python train.py --n_layer=8 --d_model=768 --n_kv_head=12 --d_mlp=3072 --vocab_size=8192 --attn_scale=0.125 --tie_embeddings=true --init_std_down=0.00655 --lr=0.000213 --weight_decay=0.81 --schedule="wsd" --decay_fraction=0.924 --train_tokens=795200000
MLP neurons of a small language model. Each row is named by its layer, matrix (up: input weights) and neuron, and shows model dimensions 480-671. Each number is 500 + 40 x the weight over its row's rms, rounded and kept within 0 to 999. Numbers have three digits each.
Before each neuron's rows, "fires on" lists the tokens most often at its 100 highest values on Wikipedia text that the model never trained on. A number after a token or word is its count.

fires on: "\n\n" 40, "s" 10, "\n" 4
L4.up643:481541522514535526494457480468554481551458520465553497443498464484460490523432483522523481555541431504503469505511478572615481524492557481559482501450518497508498401551517554525522454477497514455505549485527430514451602479551514480517540524471546509420496568506545543504543450523481478511538511570556486496560434524480527512530468448511511502514489597473521473536590508459555467501468503467472483477516529562542432487479499525459511435510525460580504462468469490469483533490456469469510477482513596460541498483528572525534539486476504498526495491465492515484472474482507540463

fires on: " to" 53, "To" 7, "to" 6
L4.up1835:512426486509503494557480536537544554499369519505505457556510513485468452494466529492482496558463570484551515416487568526539504434548524535511502528536479450514458487490511480514484555471440480484464522516498560555432469412531497440521512543451512456544503475447494483511473545534455535523541479481412500498586505510486455564524442455491443510471489521529513536504511457518480499486539471612478515514470529470518451555504575535542444498483525522487479495585458569521499502514488441570538532489498471442577466492475496528526491544477480505526458576472500507452532572508534468532

fires on: " (" 54, "born" 8, " Dun" 6
L4.up2068:559490525504501510549418458461605485510473465467532475592482432493456488491480432468428607426453546526509562497460526503443573486461491435522525535450448459492534567436535572518461514424516494515506513466554438511512502493553518517568525520486467508600488489467515498490527516511553475507510482577513471484524529416516559540451523496513468502465515508500502491541479520439548480470473530491507475526536498559487564476539511492568419506488478490508527465510563498520481608440494482494482464540539469580480514473462476513542526499460485467547492519482491433450490462509500465563

fires on: " to" 27, " +" 16, " before" 5, " then" 4, " son" 4
L4.up2081:577504473480472424537523448596502513506524458494519467499501470508541526541469567516489503446502511546528534495514513525510508450548438414489493563585507589562472551518479555484445518552491458480537542443530515533517483522544562522525598490505561557482435534503577496478507512505550438526490525473536491535515551581490492550519521495488428514513478557481454468421502527471479522484486516499474520477507477558554509483572526539494456509496491467498483464511510538549466560528424552468526493479496515457468468563469519556503505549482477534457529492478539445464579484483577546350

fires on: " |" 46, "%" 14, "7" 4
L4.up2180:447478533464474479410486492486461539521565463483467546488477538494468531463513562493558531504435544467551447395583524500515531406425544523486507497477517483555458482501471426506498463547500529601557533496533489506497413455436463475492468452495544498465487558555550443437389466505480470406464465526530510568526451500519526470419602465561520415463514550489563474451543527460470488466434467516500532438482543573505412540496453551515545511482475479499500528449400477449458513511533507494505481518517534492482449517544514529521448542493502480441457445452529378513495521502541556488

fires on: " and" 26, ";" 15, " as" 7, "|" 6, " int" 4, " Great" 4
L4.up1957:513463542516457548563540482434491457521554489527458581525523585460501467474465410555461515520444555600483527472573480471483495568555477543465559484483464497579534483514503517560537498503396589499482487511474511510500491486379515450568487515539543497542501502582536540462468476504497483444407503493572519454509456474536501483464509543430469492497510400467511485400491530534548509549474508465417508467512564500425493529475505502488529527473461432488517480467458480494467484461470515483477557485464466497487590465475485450508505515493481529530450461550472481491580545469551558513

fires on: " =" 26, "=" 20, " January" 5
L4.up1923:490507517540604598520489504504553541499520503527508483533480485539483457421508444475433569445556528533484492479476481567517502446514422483497585555499443559569490466477470562465492502541484470541455489514563409504508489504550547483553486527505515500512489425535531489542517489497507527439482439484521514450485544427600554503505459422543473541456547547462483509534579497509493556535510390520466479445566545546445466487476444461485480501543504482536544524513521557461499506516511531466539508511485558584478530513606458511490473490539475502478544519495541425492516467508441488523

fires on: " in" 28, "|" 12, "  " 5, " Am" 4, " F" 4
L4.up835:465497543520477513525487473522497505493498543512519534449489501552461584455512531489429559424586451527503507470450451491490532456485496591448523562498498450545490429444480602476495471446442397609467549516500564496512457472438497574580534513526572492561495502509455496507524504501482556457469572543555508539472546479514458478520436446544463460529517482490480572451542540554452480502480536529512520536499475514450530483511479472533450558456518539520539489515508415495468470509491525476500452494485465547579607533489505475545557485506477517474505497511477506553448494510505499468

fires on: " he" 32, " she" 12, " also" 7
L4.up2122:506481522495391448490399526557533518422492491479457475521450554576463527546508520507489455463512462481496463532526510533523443501490493543470460521547496465535497465402517548546477505559496459521470434497508473466480580447510514549463436531514505476468515419540556514495390492531523535494483508501473510537502559474466449559487515611523490450472502501471503482552474489506531452525522544499552507508512511535458439524558436563479506459493503459506558496472457519435527499516423447480498547510553519424489458500481506494498499551534487466512509600548451488590523511473479494503

fires on: " =" 39, "=" 17, "." 11, "iji" 5, " July" 4, " listing" 4
L4.up2614:509421483495471563515469472543453450498549515530474458503519516534506476464483478508501481407493465549523443567510583466551533465496509474562454477535455501473450499458528477481478509491455560468560532476495503506492457475510503514565507554571458465491460465455546401546447499505467538489565532478472456535513532483555452589488493555498534494481506459533529511534573503519464491428527505439488546508521580518522450521494528431567441538470561576464442477503549586449479543463528418472434500550448571479490471499451470420490508486432489538467471504470507519494480454555430452458

fires on: "," 38, " he" 8, " long" 4
L4.up2941:526475524519461475433461527512464542434448502468457565408488489569486456516516507484481514486494506479556435544521539500488478546547447552452504488485564432531454472485553480544482481537543453439604549525489503523496591441460533465518502477484546472566511483552536454451526492459463464480524458521545541514544516436420502415512525453532450604498570543548485529515451472415516467459461518487451536467506485497508528539513458515540473530507526516472472519480474576539547475579479521547488521498503480511514510466494505476494458557519493416543463553535567483496497484522533515453

fires on: "'" 43, "-" 8, "pl" 5, " m" 4
L4.up1727:516500524546495484530467612478433516524468479603499500477461518515477531544538437462488507516525444428493477515470438427433465497453465504478555472527573532493556470534416443493518522455469517503500464468490477496597575474527469489493434548484524578497470473480507478490483484412482484472422495428503506513440500525483509531515478550560480472522423491544524521423546501499556521466494542500487487525491503530445447601459458471438475530495443495570493493500512527505543403480494567495489517538542534494542445581570532510453494504498509424491433552504467449517495505527443504518

fires on: ":" 47, " Har" 13, "or" 4, " mor" 4
L4.up2587:496542511560463620496528529539491526508535485500481461501479492574568417505460418511538523423566499537469473484493517536498508494467345444567612456561480524520496573537558557461523432538487478463553564478593513514501469460530543557485531474434515460523531511431491567501488478556547488519455442530441542455486498454546512547471518518501468483534446472459502503501458548497568451507579579448487537489523561490573518527562498456531477500494496475509509439544512455469468458542458533497474458476472566460478488433476519469477466500529465475491513520395500467556548569489472491455

fires on: " from" 14, " since" 11, " in" 9, " 18" 9, " until" 8, " (" 5
L4.up1577:467544559484523564505506557480500570509511538505484534493529507500505457445485478562496550553499531466519490461536502559490542518552484448539503549519503470450507490537458553495490484574457485457504478495519504480532524481511538527506463516455442520561531549554527570507509518515476524506511487512547489479519480526545478515437487497519480450499577448486458582540481519541546447486461533543534469575573521502548455528489519542501470525514516512511556464496557462523539481509385508469486445551436523513522526454458506464496518519493467569532461443494478483556492443414467513491

fires on: " (" 31, " un" 9, " \"" 6, " F" 4
L4.up3023:458463555500467508515427525499561514469488515465575532555564551566520508536498445508536572499586522459501511442507582465482458516465480492512546497504418481468452476463514461565499431529406486527521556541535407578574482531500473502543469529499574503542523529490491515509488472439519499406508491555486494449470549435535521460523508517531472472512513435469492571477400532490503489473434555512509462458535558565537467525484460551468474509481489461591427541520461508416495464540507496475484471488484491503488511492452555510547500519497479466457514510484550560487485466464501541485

fires on: " =" 28, " |" 18, " of" 12, " to" 11, " include" 6, "=" 5
L4.up2755:508504495519588533494514510518426526500470450522492522465522497509489516514489487504507490554511493514481538529456628534472579470479540442530538482470497485596534458534476474499522484488501493587609537539535478489504483466463442507513489504492573473572456503452585528447496514515538490419546442440499501473513515519507544593472534453497536452537503532500431489551509519503486513515489428539537553485488519526464469501496567509555474476457536481449406578487543551453489549425507474487557481453451488479479477451418500490519511529506468491458471454487500425543464549514476446526

fires on: "s" 53, " other" 5
L4.up1680:490452527435484456501504505518473586428549489489534512501492557598461500505509555490519550451475469493489542527491467461524500578541535483498499554529467510443470528461487571487491510481463493378582534502480509482477480462499527498454586457453492538518493530465460545442449422458559414543465595530527466427485507520435497515486514604557447563432541537545494537581507491518459531534529460514567483407434530469555479576594545542487463420488520458568534450534480531495497455509449471549474502499409452529604482417441531502571502490543453502528514498557518456584444396496595514434

fires on: "," 38, " a" 5, " 13" 5, " 14" 5
L4.up1427:478472503567554541429492472508415549540493493488491494541406492447505396517541526453482547490488495521536454507459521528570510503536518501491533505423527466545469465498507487463483426504521473448567496526510527562417474488456480461561476490512459525480487516470500590484475469502462477511504445530507461511472523549543518504449505450608523483443562504455455536481519527429454509446531517531505502556480518489515493468477595533462491492420537570521548450536526484487517547445484476511507503517448533409521520513521403578492391537499476542493497529469559478475475439552508499485

fires on: "s" 28, " as" 12, " for" 8, " Fe" 4
L4.up2199:487464549528526460499489510425551554443534520456511462486449465519515435467437523553581533573500452545514517487502430486521564452492570520560501548579537482513511548407463499503536428529449513525481597456472466536427501483443496512529501535450493534506507481511517551467446499481521555447481552524522575462521507474463496443476456484569502501498442509559520498470434546537509489524449532480558446508516468529545494575492534427566463594545508496496542544545495452572518438530525532436543455456477463440393473502417405472488556532500391530536541542467566478518454484412486495476

fires on: "'" 29, "|" 21, "D" 5, " Be" 4
L4.up272:482470498495554481570510474490466538534523496464517510528467533428501538438488441529471473470529433445459498554486512474502556471516468475514480547547557466494419487502488517499469478552491447479397508441499509527462551441487509537482501461487435600533448484480390542522412478387447454456598533540519445484450445565552486580515509549499519520488493541539480504495455499462476480569480449550533520551546493498511431509477502569500498500472496498586463509557543514447490477583465447455510588534504538579525505507402508483525514560504512539457516513524501539489499542445433494490

fires on: "," 52, ":" 6, " e" 6
L4.up375:478471557531522496475489444520443527504487507407553553556515460483497459498516559481451478520477499488535510506465516515458496527547541424515505498534427546557463464555515515583490480554420441562460472474440584552534510491476522541510535514474521505484461571587517452558561423492530416457489488477502489465539541527420510491436532468509522459435549495425449455496490535500504458619619471543547577483530560416443447495451460528473509545565564546567516490495534521545440569490453424535433511461501578491520496619525498510468486512477515558519531525443492498499420476503507489476

fires on: "-" 26, " had" 23, " re" 14, " has" 8, " have" 4
L4.up1269:503440494544557552459486458451556502453496452394443518552546472438440496502475450543481490467508443474476467473492461499530533551494534456518519503465429464486540494443526483516581447498548476493552491482547511535538584514519552587498502464492495517529429417568508498482520439501479495516545522458440525529500560529546517581551546562490512536549512525479475497514524504489484489550525491426503462535464505462499511504427543487491540454491474511483496504570480524427530440506545533496427540441426529510597506480485416552519505580534501550511460508483530455555559506476518534566

fires on: "," 26, "ing" 11, " tour" 5, "s" 4, " Mad" 4, "ed" 4
L4.up975:388505473502541474505548515496434530511477467482422474475479556429531551459517511584542523504475545528507484493411463533540464485560528486518471608506440532527469423504486576476430435509523468509485509446503475464455475449478507449511481472459443439494535531462488542436462408470476465435510514475496394468495485457462564539452532517499526484516477489503464468475589545453547516537606381503517514541502506542501507464555514491498510515456532511574502518529434499445480578470531484541481510494548422482516601555534533430517494497582459528494496497525484475526489466409489394514

fires on: " a" 50, " co" 6, "," 5, " joined" 4, " was" 4
L4.up537:491582459492562442492500463442485498535524489460515516533432445488522484542447487462476566470510477501513474543495512417481487437512412446469520453488502448555472517509494475530473462535472456525565445451520530508587519530423515449473484582464538524489462532562532509473481457443460384574533493496466434495529461531511445493510531504456431506482511457442486496495498481427519473468496466456505547528537566514484523523574524524526529487483478475508461520487515509483469528456518509537531469545489547485564473489547562452418543608493475514603462502488449485490478454557504561558

fires on: " the" 45, ";" 5, "'" 4, "," 4
L4.up974:471441511532623533498447508539440470476463473419436601457510487531463511431423505566412567511516609441526475560482390455460515474533453441471499506487495545542485440532449553442459510502535471488473486465553568513477520448465471521441475521420494567494470478430480505472470457475483518480526522522492416520471513496474481561499494545468494523535517477436458452474516537487482514421564533495506436520554482521494585509507482482532541484463485502531493481429492574543414536486428573513529482484463482524509502469455452462494560541499450487540553513523465487450513477503491506581

fires on: "-" 21, "'" 19, "\n" 12, " career" 9, "pre" 7
L4.up1818:491482497456472505546417477490475468489486536575557516498505472524510534536475449573495531474469525524444530585506460383445479537523463542554473439509500411512445557530512509506520447472527530494554517487473397489591551482464464568474511443450549519478502422481456548523533502476542484473563509468534486390433505542588515529480516511535517501569509500449471488537473479491560571431488547502423472504500445505430519514495511497547476477583578528511477529472476551447505498498467528545435560549471525529491507494525449459522548459475474562544482518552520509508461454521501503431

fires on: "-" 27, " h" 10, " than" 9, " years" 6
L4.up913:479502567436468532595479433526480523525492495502512510588543539511513530482498527525519503532596504468466582535506559499536531433474463452512490488541508520492438490486570504418473530519548521576466465525490497525479523498430505491529520537492518475530447461500470513421513563450492576489582440505520435517492464488517527520534489459521511462452521477488447517517591556497497493460472517471454567419530496463513485457520502596590469461491476421493479493506542483520512465542437517473544503470513524492536526480483439400431407535539521465515523512534514502492428535525438500437

fires on: "s" 19, " They" 18, " they" 16, " who" 7
L4.up925:463503484468549491530471448439514476511532605537546545520577552525456443502471456498454496470526519558582494435494524466492448538551503572505506475558558442492478469542525544527565448442542514548509482476529494548462594422443471543608415480429544492507443520510487520494502516528435566541515503509447513472539479510543514507468495556454537502498460508501449464518478528475510464522502537490440493535543493564525488453461560499503519436451531476461466444516513578481517554467507419462484460459562467508542533468399465505397502551511462513503519457456544470535488484441475493479

fires on: " |" 19, "." 15, "ia" 13, "a" 5, "us" 5, "ii" 5
L4.up1542:473558492539503466432488434530533470436505559516510517470487505479478468518549511502556512462574514499529467556443585525507455406472493424506554535480526531503410458447466497473626416504513452500483521475463534465438447440488532445445482459455507461482492485530537490515454444529533498468517500518554533529515527498590550482509524557544482468540504467463471482558500495453484511501541432555513517438525484508482478481474497470454485520519503458571498484521467624420453548474506536509450501482435447464499472493535590520507460535548489520501451497553593579494523479491478509463

fires on: "s" 20, "o" 16, "os" 7, "es" 5, "z" 5, "us" 4
L4.up1418:475569500447456518472452533466441492492549452439440507465480469550475449529510427543478486517553513545547447534510524512551386497482557500517519517533468540442526550504489501486527508541522487448487454483528525505479548491508524498490442378441463525500496508479485479516462491499464482532548550495504504593482495525476456506500500551440441419405491523369496467490533517514521447583512451483515525434454570550550495452439504454502524542558553475554520541574504508517527546389487415461463469512493465442451505491493492463520504459481521455540408501527503503487483469470492593477

fires on: "|" 16, " by" 14, " before" 10, " By" 7, " to" 7
L4.up625:492398449478498473525457507525530478461604452516551510525451449519474465570550548542528445506536515502565516530574486464442517515523503466542469548554544520501413475471508465518555460499582440490505548462509576552523537491410514442560492537460489445516498465478596522468469469459501507508535420493538463546508488480534469495472461490477472444518454492531452537577535473471486488423493535470539519425487506495513542513491510494565528528497519542452568462476424555464528525494474501553457485525528430587539507516505508520442465524567580482480526484503497469510539465463539513485

fires on: "," 39, " points" 6, " and" 5, " –" 4, " in" 4, " details" 4
L4.up195:499500454454528512525465545493451484482445484497468470543462564515478477380501455544504544513465539551541474555483553614547492534519523433473450470547536485582551509464482447527495520530433439614502526518513541574500466516516545486564476454434497511509415457532567539495457520527440521478470479514465513465511442515507564467536511481508412438460570517484524502465452521434547536562501485498535552560540468499559543511494504485491527551462496515535524508477567483513517484470361489570478552466497464436572503466439493512503488543480505511508457458532470540479485463499478463474

fires on: "=" 29, ")" 11, " be" 8, " =" 5
L4.up1802:576484468449471523567455504533500518480470457475457496518579426518481501471494512500552536450586549499498511484572438524511530544525497558481495539524484507486530505520552541497558462415482509539452544467475483460526547512532493510511528472478532592497498498499558443543535452479461531550478480536462470428510536550525491527545466547482473532587472481490504451597526473461518511492491452524487484540558473494495419501558501576457492433455484470507481482531538511472499506524460483448504496491469435541544484534475443514464423526521464555493476557574426489486425501461471473430

fires on: " has" 20, " a" 18, "-" 12, " have" 10, " had" 8
L4.up547:428470504520516505532509480583514481485507478550569519480572517500558506521463476467527504496494524453488492477529485471489572518451568508488553529514441453497429506566438571485499470582488495501522496455478480540510530518552570517485483462481536518546490559532494549434461449501507466539501452455443577480490528443556554498540594494513466495486452473409432452494547504500501499514531493577466464454520443488513502478471486492495420479499503574520497463576424548471540423481518508426457488482467466434515512491500501497406466567479443554505505571505558511521508481485475490486

fires on: ":" 30, " to" 11, ";" 7, " and" 7, "." 5
L4.up589:450409417462523475487554536501516508457566544485466463459457491517479422408552485507469571387524534472479436538533477514484426497492451457500488496545521542463547464446542462511537498530529488508525530520521549523458521500579523476527513502465504520467381421517473489466470501515502544443525515495461485481556554485540482485504575502468521498496479531484531544500504533502527525516452492479494566525491501529452462475550564483507532487482550432465472530505475507488461486512550515539479542507498483501594439482440562502529467511490486495478438467539436455506464512471505467463

fires on: "\n\n" 35, " in" 15, "s" 6, "  " 5
L4.up2457:489466486498491526449448507499501524490493559449482514450514492456470568544451446512552557496548543498520520474572514460580578582526488498535509544560513405556497518515442623485503433529508437540485564492533520558498584462458449519574459529569518454616533564509401491503427405502487562450511559527476557550448479491480527520549415463594475503546501480470490527478526557555464493437537530463487527517471494470475524431492583474450540460468481465518494373512551500574571545504485477469531510490466608496466558411443486461434481486490459443563511525525465461503530514504515468466

fires on: " a" 37, " and" 11, " by" 4, "s" 4
L4.up2080:574543435430482538512492483473472503573452523502437485520479496518564494532544404508547560472525499565553428397516497498524459524522542526529530549491480506512446542507582504437507490473524485573504477530514492476454521454506536459565462504422539397480489434533554556506442544512469527484507537524468569487495457509467472484507517474499471520517463500534574544494526538464493454513536505541522505503524506467503500480457461522464484476505485500492525540516461602489469504536483465581544522555501563514523514490475501544432429545482499487479447466535529514531449508508520374610

fires on: " in" 61, " In" 9, "," 5
L4.up1458:448428521507511537529453491482468486495508559449520555455486524572425483467449527515469538519513510432442453407538487460446445566553519393550526543532441487474477440509496546487484365533510450423452508438490535521493563548517488486541519508523477480516512503496526527527529423544467517524505453514480487485541425534526513603544477530478511496462480455445486496495480523503583532569504505534549504483485477558495498525431478473464487572513570569494445525499522409476512487511418481454578519537523495459607519511477411510460475483460556516559476470508511463461444513505482506536

fires on: " not" 16, "t" 13, "s" 10, "ll" 5, " will" 5, " had" 5
L4.up1867:386452511532509551516511437486551532491564473536546492492527493498490516528440507533503490543491566521508548531511546537545519478455487439529491521532466453452502422457485470494507494488473485537540440459522517493486503492512459514417578463489524496530435392496504466516423414467477529471552575490475506504489510480534563497511492578493489484519467532565481508519485538439502473632512507474515578426442548574475452564550560451503560460408473477545451534563535532482542535539475466474478563512501540513532535476518455449444476526496528570481465468539484560577432466496464448498

fires on: " with" 15, " of" 14, " his" 8, " their" 5, " using" 4, " free" 4
L4.up2857:449499532515509532491418513529488556488543536460487485450558571490481412433475491541525507479500533486464473517437505566566457476531512506579579571610428440476515522555510455502464541536460465518512499526559490499456509508487471496470435425518453519549519481590497547534461510489558439519459511515497550440507472491530545534470552435539501525440476513454505572488484484468507430548476484520469581462501553496489461474529468478473465422488469484490505511536463553410511515540459503405522503527528540564465500593553492511553518520481487519526560503496502476561533531505530519513

fires on: "=" 44, "\n " 10, " be" 6, " received" 6, " players" 5
L4.up1044:518580504513459525511485519487502543473532511472554482437543571593490505557520525478535505460537461496487485528460472459455554524474510465545517507522510495525429509554557503474514488489535476568520463413490499556514486526512441497509484438474480535510561551529554489586499495498485446479439488487503517428501536552495469559491457543537525553475491443596460462552531498406473499543550489436523541461475503488525469491458411383498495526506510449500458458529488527435560519546504443485517512514529523432501459493449467536469552441542515486474507500483420502482499577442481521473

fires on: " (" 27, " †" 6, " said" 6, " noted" 6, "ing" 5, "ed" 4
L4.up1974:538506554538559476517424545532532464471446486425483524491613505549506518503517528555501503460515525472489539529477475458482462518556549477495529425532534496526502489457562502411475456508477490486524547482431467502485583508473490523570465470488515499444422437479516465512510458503511447490536583515430533505475493544467463498504447476472502548517520594480518533495488540431519524513471522422438499436470500535500514472497514465538577521502491453498474545545467526495490570535488465516502501546509562535553495524503505503475471444510511468542482475541538430574491535510526638562

fires on: "." 100
L4.up425:453517529517522536508467503463568532473573436459507520480546456550449536446435398531572503527535466504454500473446467538435443545452424514540457510566465527532452464457564525466406526519477480505499433354524510564516443492484602513511524499434488527467452454486594515510488497539462488491503414476540482508525517544525493555549484501512516514451478478530507479424527492474523517493512512535456515484558446571512463516527450506444531497512520503536414549534494559480495437478505422508502478436569521481537492472400537553502495518475565493570486461465501504490475462494404508538

fires on: "–" 32, " h" 12, " g" 8, "-" 4
L4.up224:506496510479489427546526541532507545518513495489512411461556548502470470463453493524526554496442519543578468514488524524479578478480494532536535489539512473536467480449505520473507535512577503543496471532516458494494496455525518485507446485533527414545485493449489555404522487514496523543484466459487492461558463488522572527535494510513485421447529548494481523499419534393520549490493487436424532508478494508567492544495513520558484482393469511468464494507373437471494423505476547521499466408409534483487459470477444497448475488471492501549524553436517509600481524555405512506

fires on: " B" 14, "P" 14, "H" 7, " Z" 6, " Q" 5, "p" 4
L4.up1512:513439374504564522522514458536496561441472484494465468488410504505428427507543484534498482508499471504511494521551495512458531498539432527474456479514536512501542490439457518468563508492473472507542444524504510484440602565497575437504459491450568505513543499527483486503525468499640451493538584534515506440521483536446537488530523598478472512458465513501399547485521525515525465588502521525512497435472533534520467524525397487539496542419479484488534437538527468463494478501498503465562497482530536497509552486455571494485406479455459501451510572544465495484423492446494482480

fires on: " (" 47, "'" 35, "(" 5
L4.up2240:554508516530580463541402523452575483551540500519476512474531406550504590539539467453463563435516454447560419544496534444486447511482443442496600458497481426531499471523500497502484464448492480527458513552505562502541572557592494495562511468500537429500536502485434574542465522419455404442504497560508473473449479497447530497501479520445507461479568551536459446497502547512562474496500569563502403449539509457509496487459568581492500519496561549501531482493460524463448497525493499541532476445509566532486475520468464485496426495518589433463586575504555397511554491523488469524

fires on: " United" 16, " Am" 9, " Air" 7, ";" 7, " Institute" 6, " Department" 5
L4.up81:502466555483435551575531444505524583452482520426589461552522512471432465445511514486503565510619492538429564454498499481447451413536415499556472545471515449592467534539452472504489523489533451502525567455512477463482493430451513522568499484496532515490504442493458496518502459449467515485466465541510484566546481464479523615460509510542482519473541510571553468410568520519497499521523521533562504508472505482394485524497512453501502505469479460588443498516526471510461469479425570506591486494501552419499570545504483481511499521545447504466451479574507466495489486536432500514

fires on: " from" 37, "The" 5, " Ana" 4, " the" 4, " Yu" 4, " |" 4
L4.up2351:515444495526511487482451490448503520481569436521439498505465451542502486477438517487483533520541537479478476542514538489495488532461560453439571522444541550566496480564481496519523483503469489539491578501521563559453539464437518589509491498509445547575476436479504491471423507478601456511468459478513672471461524462515514505480524516526499416490491436521504493523513511402464423494512503548521519476462519515499484544470535465476472532554425569524511536388526464476526567483500533494532527532487461521496534467462414507497507462477536498430491496543492530521534549489503507538

fires on: "." 31, "-" 19, " mi" 5, " Er" 4, " Pal" 4
L4.up2590:493470534521568495506521527567535492523518556521533503457511425502399432568453536541520516488502531487512512521435481518473458467458468439556543484521569533466466476576572460493526529528592483498577425514561531500556530504488507505512480520405493497487548447542533504513519518468440493439498517498495493487549467512557597461547515569513427514509566447421474516529460450485488477390584423540453508488493509481568505497504464479483479433527480536513408502537558508457489513538515516501502439464498506487541535444491480492498495534586460486539549496488523507525515434540486573467

fires on: "uki" 24, "pha" 9, "}" 8, "ne" 6, "ington" 5, " to" 4
L4.up2890:473464477471495565503475474555472498496564490455497564503459389464409490608500459531435540421441494477483475512488482474504537517527588481577470517489457547474507512477443501498474488442450528552453524516572436573461547445529505458478404469496534463537525523465467459566484496527499554490511454489551484469528477541570480504498547579545437457499457537506446495545505449532534516459537570516477524519493546508514552543555584523515524500478535567445465534517509558525517470437407467522597514531534477507576513518425521508513442504475540560523458572444464486483486471487503488468

fires on: "." 32, "'" 7, ":" 5, "is" 4, "ed" 4
L4.up1748:553563487486494520430516464508470544438509467413478459533430532613402465456537534454502498483471492535554498568530546497580511516520482531511471545457517522400541536428501594481483489499498498526562505508536427478564472466569452501477585439453482477511485517465423554516544525555568554499512501532463522534487539518533486598462543526591510525498503537461512456480488541507544501548528520583443548491490559522498521510483481489473517500533382507492572519467453503522486472493505560496479453459465503501558496487524535485538534502530491468526512530487515443510480565492456537524

fires on: "." 77, "ll" 7, "rat" 5
L4.up1844:503534513510459466473384479436526564486497507586576522462510472437483454550496512487494513479481521489473498456461487555500497420505493539559517467429505517549501491464547431418577495519507471524482426493465495505530525514495442416474528435486508526553462532457494508470457511532512515474502446516434459463526546461509488546516505521527503465494492519492543466461492524457517537488534502520512559426511532501563477465518510444480433497539486460540399552524423580438523445496547488509526471419450570435500521541536476528409471527514495462502461488502475455513508464502519435504

fires on: " =" 49, " No" 7, "No" 4, " Records" 4
L4.up2813:488501541536492491511452435477504549517520555475475552511499488428471457493515528553457528532476531559503514586524492486534479484483455491484472459521557565514576555537523500502472511533562522503530491521490489447438499546447512572586459408563465473510467513501496422518511447472529563476478457517550471483540500512583484513511435434505480457479523518405492447496563491432510515458454432501426518470549527504480504371411540506483463512452529519520542503467526514477478533539483551483521498486472505506528564535523492535480491483526528508469400464504431526513471545526449496498

fires on: " is" 21, " was" 20, "\n " 10, "-" 10, " are" 4
L4.up2952:550526522374518495495468504498511535518521468441446528519542494525430492505498508571539548536492532504530477564502525539471572525520484509463463486464493550549502454490446452514471512513508513452588474489545484584477498473482515570454482454471571528569435539536512471531488518391542500481461468587508555402463514504464520479520501501530449525488509458468440536522498451451505518468473536448464459459570482486517445455542553485482530481448558409495417525508456526450480514556441505460546481482492487402502500473513496468513541571509488463418483554458567540520456518462442464449

fires on: "." 54, ":" 15
L4.up3015:481536463552481543419514492495531581450541521564479495510484528527518466482528549511458507469494463513577561462459532561560473473490574489405543522536460595520518506477530538459423462587561570497553454481529492512528514530507570552561458412475488517486530485519552471525536525438481475464466528491507535565462550578479465468520504544447506594454546443473512448589485545493509491505491498523422590533503517515478505485425520501483530534495512519475485574500518431460468532462486480484442463554541532501575445492406507476493512462493480480503528525524496434504488513499468498476

fires on: " a" 45, " to" 11, "-" 10, "R" 5
L4.up679:514500525438541448528563525573523578443537558430446493519553466557492497473480504569433525486495514489501518421486505435450592576429484469548549479506481519549446479527497514411559452483547517470453528482470455573512465502537485521509526483483528475475552525532500478510470469506450500494535453495492506495545533556573510526489410471522494464510462464476470481468469525485483540474519467501589414486424469519474464440430531514479456500520498534484513510508557530472462533470547533445488420531466486495533545481451441485521570518562501470433499542429491506516555491479500541549

fires on: " or" 18, "19" 17, "/" 8, " and" 7, ":" 5
L4.up1109:539539520436480529597490529489507562524481503467501519489545558542603513509443473589499522524490479458462533570477571554445465459572477495526491582526466552480454486535515455481470431556537443488428529449461494478462538471536522559528560559459467461517487537505483504480537517422465544496519521572559443504426464465496391569491455526450519570554514515522544498502477592505512477546520476506622527507492526469530464524439538485593479493518496511608554449476443494496464473507487548529469506461510470567469458484500496427510479529444500502526483524463551494501542485549609483460

fires on: "," 36, " and" 12, " Is" 7
L4.up2472:532413503452473482495511502480478577475458537494492581589444467519447459476499457524485538450419578555533484479567468510494507499469496522513500506489488538487496475452519513456499479548439444505459534424523558489519482504484582525479520515500523496524488453501468507488475400483487479541470518521508472493465452494513484505474478487409428461512471506476536508531431511447466501463537521489498465468547433466476506517534479436500521454488457501523581544444493520456479534521528435464534433504464407538534500508402477478504453519499540526577458517569504509588489570449514467547

fires on: " and" 32, "C" 24, " =" 11, " well" 8, " C" 4, " or" 4
L4.up52:449545518511450526505488507500522452497543516587472547492547497530483562480484477525468452491504411514432501489549518555578527544534472459513504517513456510477412477503450527470459439573517484535444555424483600558477517416503532547555473524574520521518503494521550508496447458511455550448571498479493509480548507445488507481472510591543502493462438490508464513536475509524446477504545477505556562498486561530468431545480503445555471482430544501472507494504487494506466502528526514460496501544417510417481476576454470440485484522447541482506503561475412494541459528436505581485